Weights of a small transformer language model.
Size: width 192, MLP 384 SwiGLU, vocabulary 512, 6.35M parameters.
Architecture: rotary positions, no biases in attention or MLP.
Training: a variant of Muon for these matrices, 284M tokens, 4336 steps.
MLP neurons of a small language model. Each row is named by its layer, matrix (gate and up: input weights; down: output weights) and neuron, and shows model dimensions 0-191. Each number is 128 + 32 x the weight over its row's rms, rounded and kept within 0 to 255. Numbers have three digits each. A neuron's up and down rows have the sign that makes its largest values positive.
After each neuron's rows, "fires after" lists the tokens most often just before its 100 highest values on Wikipedia text that the model never trained on.

L7.gate302:086121110134124127142156138134134132140152187140140149136207106090182131132138129098150133169112172086118143141139151128093136155188086101145014160140124118071097102137151117178126035083102175079097163204195055127121181134142071168090133138120113152129108143090096126133118105158137097094135128120126132136156160092150194129088103113156188127109113092094144107113117100164080124152158114103188154118111113177124123178086172117128149122138120123086139149137095190089098100100138115131119127152149128151204106092100070125161105145147084167152134091111051090140124161073112153084
L7.up302:158170181110106097074145139064101104070088171149132133084113160085105133084173117172074162178142103085126171181113114121129135138080111160130128084101114125149138086138119107114139132176197116175171149175102175112162158105182151115101118092096145119216105151169128166102105114124103127131160112140156117121150070168188111154132159147076086133124127086110111160124141162172125156015118138125138152125124200146163124157135145113161104140145137115111125140141144070120136083163131162078172162133173129183210147176139158099084167133158159106133167120120135153160176166090152138157
L7.down302:146149154163158136118112108133074177162183104117174103138169104126108146108109106118195108128137158092087124096112161119132100114140148129150133154127124099121118135047155158144180096104111175125098125112151083144133176147033082115192088137152108152073164133131149092062139129153097134111134113091134133147147136150113152142070115102123113084119127152146135061094088125155123182089101119106183111161102059183117117117111141180147071171118196115138153082104105161194038170134106059104093147162077100094112103099117134154127125095136102104153066092136162099141099080154074165167
fires after: "u", "al", "i", "ar", "p", "om"

L3.gate283:151118094121075104119104172148103120147155163130073120146161217110141151110121163136160162130082138186110059160124177119127129084167098169131079132142155117189096084063161128139191108124115106187151216137081159163119139117140087117136142124119167149111167115136096116109157168136142115075111116144165179179140171135155152104138133142079127119199138089134095175180148155080155064078128129152118116161128168101133168174136157102169079089116162152151110120116107118165177094138162186087100164107127167134167177107138139139098141152138182155133103131193165075098094099140172142161
L3.up283:158129094115119160079034182165131163152145109207110099111172165098167133058162156147142135150072102139148079140081199135108171153167139197150115119110198125170082116092134111118164133128093104142176130144083143162050134104111106133121131098139111114148140174169125148076185099130120061068111110115116148162120164101140206112171152152109111150184116142149130146170120162086168098119149153126128124122113153085114099145141168133134130089122129202144144080171175081163140115142155144110142193073116160174147118106116154107141117163117137169181105127151166092097092141108141106167
L3.down283:121135131159102127153087072118100104086134089126101116128113093132172143145190138157116168103113147136172132115115138176150084096177141159132192100065128126085128122100090124114174110183141173122182142140108115108071124133108164135117136104101141112156120135159088148099173138179144105136096105152136056159174090091145019077136129115178114157151125172128211119130020159095143145141145183163142189095143124106134112103134183066075129161125157118149182111124168120206108135153105125059186166084113138165068147117124113135113136132104072128175129136136091144117132119153130118151
fires after: " A", "m", "A", " K"

L6.gate125:131108144087179115099132112155210098104163148131169137194141092182170153138139132051117163102150139088099117137123162145145154151072092143161129167178086104097123139095166144145100149096131147154120110118116155076083114100162144080155110200171054150137108154117106121123085064145167139108135124142125127147203148112167129131109147142191155172145159165172150118068151148072082109061124143118121140148110106137159160147104102089129133087111093104106133146130131175143046133127095177066125104150155124134166123104169152103151143075193161122199134120194066095169136126137166108127
L6.up125:168109157104154148170107118166176095047154141125130153170148094147147130112174150104136140075145166165151134121110112141130170123099102178146085137146136108158088139165156155136108148112080137152076078108094189097117109057184131085134097172139134117095077144140159115105083039135135163096116089130099141130106088177197137128152126165105110088164087182147098112084185144137092168142144119159033177107154160161137131119152162116099146083150102103081118146126129127136057125175119171130109124134115084112156142118189177093116109062169128159148091159144097110161196190128141134143
L6.down125:070124116148076130109197125107107128183117097121142105116109142070106088140101131153123148091111103105183154144155164116109081105187138114141160092139162184125143134066102105127149095176116138108063157092111133115127130209093088175119181189086153100134169140096144068122120148110118094142124111168135146116104155129080113124165149158116123177107072075099154139137138117150185115082091157080136087160104135162083166176081121135077130207146157149220140103102086150130173144114132162116155110111139124156128095145126041133152106117065128125062124081123144186133120104072095127129
fires after: "a", "re", "o", "w", " h", " a"

L10.gate366:098123072076120092135094109103131146103162098149140165152091139113132135124175138091171133095155165136101130096158137148061145147128057140082073159142145123093155103121176138098166080105120139140083115134167084141161067180161128155151119123095173130171113135106162146156103179157091155066220088145103130109161164096171119118109133138164103113098128134147109120115116083205050130148171114162138157102104091119082172198155121129102101152164076075164051092143081092157147094147131136157097133124067166140112112097170128082170154150120127178083136160148150153144148111093091123067
L10.up366:163128201158100061139144103166139120090153059129120117131129177176123134113154156125109152049117145090084209205101107163092190144107138092105084167092122091161191141128154161100175147142171075179086164126144125095163109154065085132153128078140122146144110115109150137133107095119089137136097134137128175107084118102115109150139166154171129181159164119125122091129150119152126145153129105130137142168155162107090145122080127076107138161085059077182132130106110104125154169135138082081165090138143190123132176125160124130168124182080101085072135133104148199177161102156149120156
L10.down366:110144110181138132143105150166080122124147115173133127113144149052134167104088129171131113169087069093173137074215106097134061106135162082101176164170140164141138060079159104234173148091125154149140132104116147133069112193150146118114099125103127129108091092171143110130127142134131165099119133137151152164148125104156129134107130161133225065116143137164161114174117069103143116111135145131131072095063081131178119093131161147172120200136111158139138142118164075163078085152118120104154159147118128129159091150114121121100123107105187125179083143096085164066116125101134113129
fires after: "u", "al", "ire", " pro", "ess"

L10.gate199:129123090132083185068078107165159120176064173133127108139208133148106140084090142090153180115026111138132148117102079109116163172076087083132141179163099087082096127169142117133054191117143132113139148153186091086126147123178171116120107133156148114107119183075188086108076129121160092146191168107171113162153151186123122129131126162149039113094154132113115127103119103105129141117125155124126106131118164156088128156102089145096104117077084070120144115122124165143108094093123149104067119137109102119147089145165120126177184171141189150121144157146111116158142117105113155157
L10.up199:170102114173137149100128115182168127154106127159104117189084096166120183064101148100157117118072092162102113151155096159163176105074055113210106072180115143151132102155156112145183147127170141160122093127119164078090176137164153081099086098100134157113159173123144128104122127079143177122136149211158058157148137160156098103143154136156145128065110159116058107135090120194137146118143164138053083174164136130107132128150167150079089119154095073135122173100139105144124141134123127139146120108129045127094104141155143067128125161156128153104124129168112101131137095144092186135
L10.down199:178074147099135104142177150128144118165117091090115119206096163120128139156167133112075098144117112180154117116156176178126132084183150111143055121109073109169174096133093147096137137118148098153099094124125162154086163162154110121143117133153084146137134103146124083106140135072115190129094143188180100097115073071111087134169147168075157217141130112186168092120146141135147091126088208149156109095137133103123155093161172081101098149118161157121071136132165085122192137152157116097123161168147145155126075084134159099162095128061125113111115099118087166102207108127138108125
fires after: "am", " a", "o", " M", " m"

L3.gate11:206130113115129167163158163057166149130120112128129136100138134169132130106087156188117129111114148171101123160122177091143135135138135144101128092145109129131124104118170078068142113115170127109110145142075118130116041109088157182076155190123099173111060156124150123079150123136153145176126107120204169116116148154090125162180078096071155103137115158125120116140132107132135121131181095160103109161119077066113147181165175125172143118115104123089157143101123162117118193123121158128062118124097125095192127116184117110065100151121130066133175105161148029154141125161143167207
L3.up11:191106094140108147156133164068177104101131126138127092073083164147135132118110118146154133158109136142097156177157102145156115158127121159158129084139143143155130087105170113052172156122105148135094133126059164083084073085103085140106100120115142152126089157164150157086145121102131182129100101059141129133247126126115143151127114091088122149160103122104137159117144146050151139101132114154101050172166067114102180154133147164165137112170120153077159185127125181118195156136115154111080145075131136087199099097168142128128119094132130107130155148124077066179122114166109122188
L3.down11:068128144120121088091083124197087076134110092192113153160132134143118093171158103127138102119103121089169148073148107179114098117133176105115134148106122102173162169122065181195097108177118120133134101123185165119142183114155106078144103097146140072132172090118083122158123110144068120103146141203138076108094141100147098082086165169202082136115121092151142071128127106123112137119125214091140103063153160192149114096104098125078115151118146150193137106138092104139131122121146109112130118140178129137083177155075107123131145148142105194115110134102147203078129135125126115072
fires after: " J", "w", " K"

L4.gate25:103093133158144129143137163115142101136127103126070189178166093144120136171104076104114098155167127128146135131167152159100211090081170060121060131148121143108156063035084156111089131171129201147068093117134097192101126111184155132174160090172160104104121133107115104141109139101137171152109133107132123108123127137136165146151237184180114096147152147131106149119108140124147166183148112073131130118143162159179125092159145087154102131165141149111084094105105096077101059134149152115106089151138146097163169067106105123107200115121115112107114133081119133113188143139160131137
L4.up25:088115114200140131154107112180116116162115158120093142096131082104099086135163155134142106151105094131087133137062110126080136109062107160094137128192146157122149124179141198132173132119159127113064091156117116117127126127147208115148061146110150123078206118078179129162155124147086140112079125163174148079151148144098110072146112121178117120106151121122116157147181033056130100127127113137067212074179122135133115112133145140157134139135145124092065120148087143083107097131146164182169213125138166106137130145148100115128116097174130120151138140173095138080171094147114152145
L4.down25:145125135125140069169128167115170114111138131123122144110161076056171162133105075140199161133139131096109111117130106113110117146111155129079130127116092125103150124174128159095127146170115099061091116118128127166140137156192163079095093127151125118131205152085166171179187181150066134119087134152126084101109167116117099083079098147162115123143174160099143182160198055119130093160129135098092238108136149125144152115078169156109182101086166159096147132149113115144160117132153056153144116060111121100152126133131136148159120105143069173142113095192173128099144089107166166114
fires after: " w", " c", " W", "u", "it", " m"

L3.gate123:125154121101081169097078183116124154150112120111089065113111144097180136136125138159124159115121148164085119175137064127142104129142118177174106157101140172089151140083201096085139079122123163156095084108126106168072059149108070093083102088120139159119117175103109145095103153056151151121119157138096177103133146092156151166138164209085154151136095063079139118090106181106151109138195088171117060151172102106132144164162159097189191117153152138162135141131157155090079098165093135159107113150185132111110091093131148114094126142144106104135108113115122113161194137080110160120
L3.up123:100181070127132151091142124138142138135117147156119055154130183139145114105146213144158123123172104174121116178098141145173109104169111181151149105138106104118134105094168073081116060099133126152165109095096146156114102154095062079116108119111124162132094182121166139107130114086177133098090153182143130123124195044112143126137145192095132208124088129113082120165091121172118155129191077206091122102142130118137163126170094090178177153134150172119105084126131137107135062107118116172101125145128105104144079112115166130093103169149079159111113115117113152166140123111132226121
L3.down123:121163140086125143148106167145117108132132126204140132117131102188101102063120175139108115123133105108178106105135149146122113125116120091134165167123116105138088161148069114121190190125117098126141157165091139064147122148161164158165137167178150131142182082134152097201108125094096093099117145117138061123074114090224096028075094092179116213109137125184082062120139142076100134150104184125187131143059166101097140098109107191119088130142138154140144097182134116157131141149172107079132151105091130180126139182145110121118156161126150151150117123136108126100141108146111123156
fires after: " J", " re", "e", "ed"

L2.gate224:118098117136133105214100206100157158160114146172121128094128118135136172123123130103161121097105092188085133122121116125149120147141095152130064100102113188143120123147107125145121125179103144118108139119085130113092102122090174088078154113078153097173167117161156145165121119126107155102090085089191171076175175154067071191101080074112131104135169128078120132180128134133085173124106149073161168081089103124153157100119128135115132118121225113120210112078128121174161097152133148122125189119069107108112162087085076094085120146112156164091125119141103065138112072152127126139
L2.up224:150078100162192166184084126102149155122136151125140154143129115139163112125036116103165079130089083155157123164140149048143099186089123161146111075144155168090110074129101137146117118163107156171119107144114083152097119146080139090100130138124137130147141107115141143194159112138155093081124086097171126111149116144126127129093067113094105109183122177059146138194125164149084146163157190064106089142155123144168147095154090123118070093158182114128167119137168093130129136188185151111105156125155110116128195076089074111103168143150164136113109158128071069116094151171085121101
L2.down224:153124106138145128181119116115119182077074121110139155114150166125119178063150132118141100094071086069164124209057018122160164148128126146164122107105142130129142136143072119120101182164186098120129165142064151104163170088116123110105051096084181149150148158145049110143154141130130087147134091112096098142117164137117118088127131100175159120157106097136147135116152130117116173122097154181124139122161132162153142063149083179102165122126098140176128137113174077094117137089099121105097101116157146127076150169142121186094113118087153190116176116154164172085102156151085152091
fires after: " re", " K", "r", " n", " s", " "

L10.gate302:072109099144153119109147126131109109094140184142120083134153105157126126085171184119147150110113133093125089097069117105126130088101098070132062167077140069122139085143153106145118054091090137125087147082092142099144124120124138167107088081121144129166092097143147124168114115135172159129179139107120126084069093072101061135102200124149139065149154156076113157148141091088127080106151114154160076138118080131130085138108098088135099118190127143129123128132142114119087147109142135109093126167086046143182096150149033168131173157103087090118165107083032110108133174115124136120
L10.up302:078148103147088106119106142137137129119168081054140168120176134158151093092108085124140162160122130133126093107119112121095117141119131127152104144100153128087122092182117107105188122182121120154120162166149172162082148178089148144113120102181108114127167224107173076154099067118136113114147117150096108175147122137138141058183095114077177144151167149166059167176144103108147145154111115158167133121135101134125084127221123094129126150112144177130113146145185113054150134177107069101120085167114162122090177088141152125151160063138074059149150080138097132172126099082105122089
L10.down302:148133076107034083131106247130156175140131155156155189083124074153124161138107126108102092120131135104110125099144154147105152122130167139072121102159148161112175148182137127105099163132183140149110087090124170167091127169127121077136141190102152118129153163147169105126112183128100092074068174119115125149146111219126053129110093153111114182095159101151123162101130125171150108138106139177115191111101156156150130134138100143096123136128141105109153091123084157156145106130080110123127158123081137137104205165119197136154126152116062149106117050171140147158096106117076140116
fires after: "t", "ou", " m", "u", " ex", "m"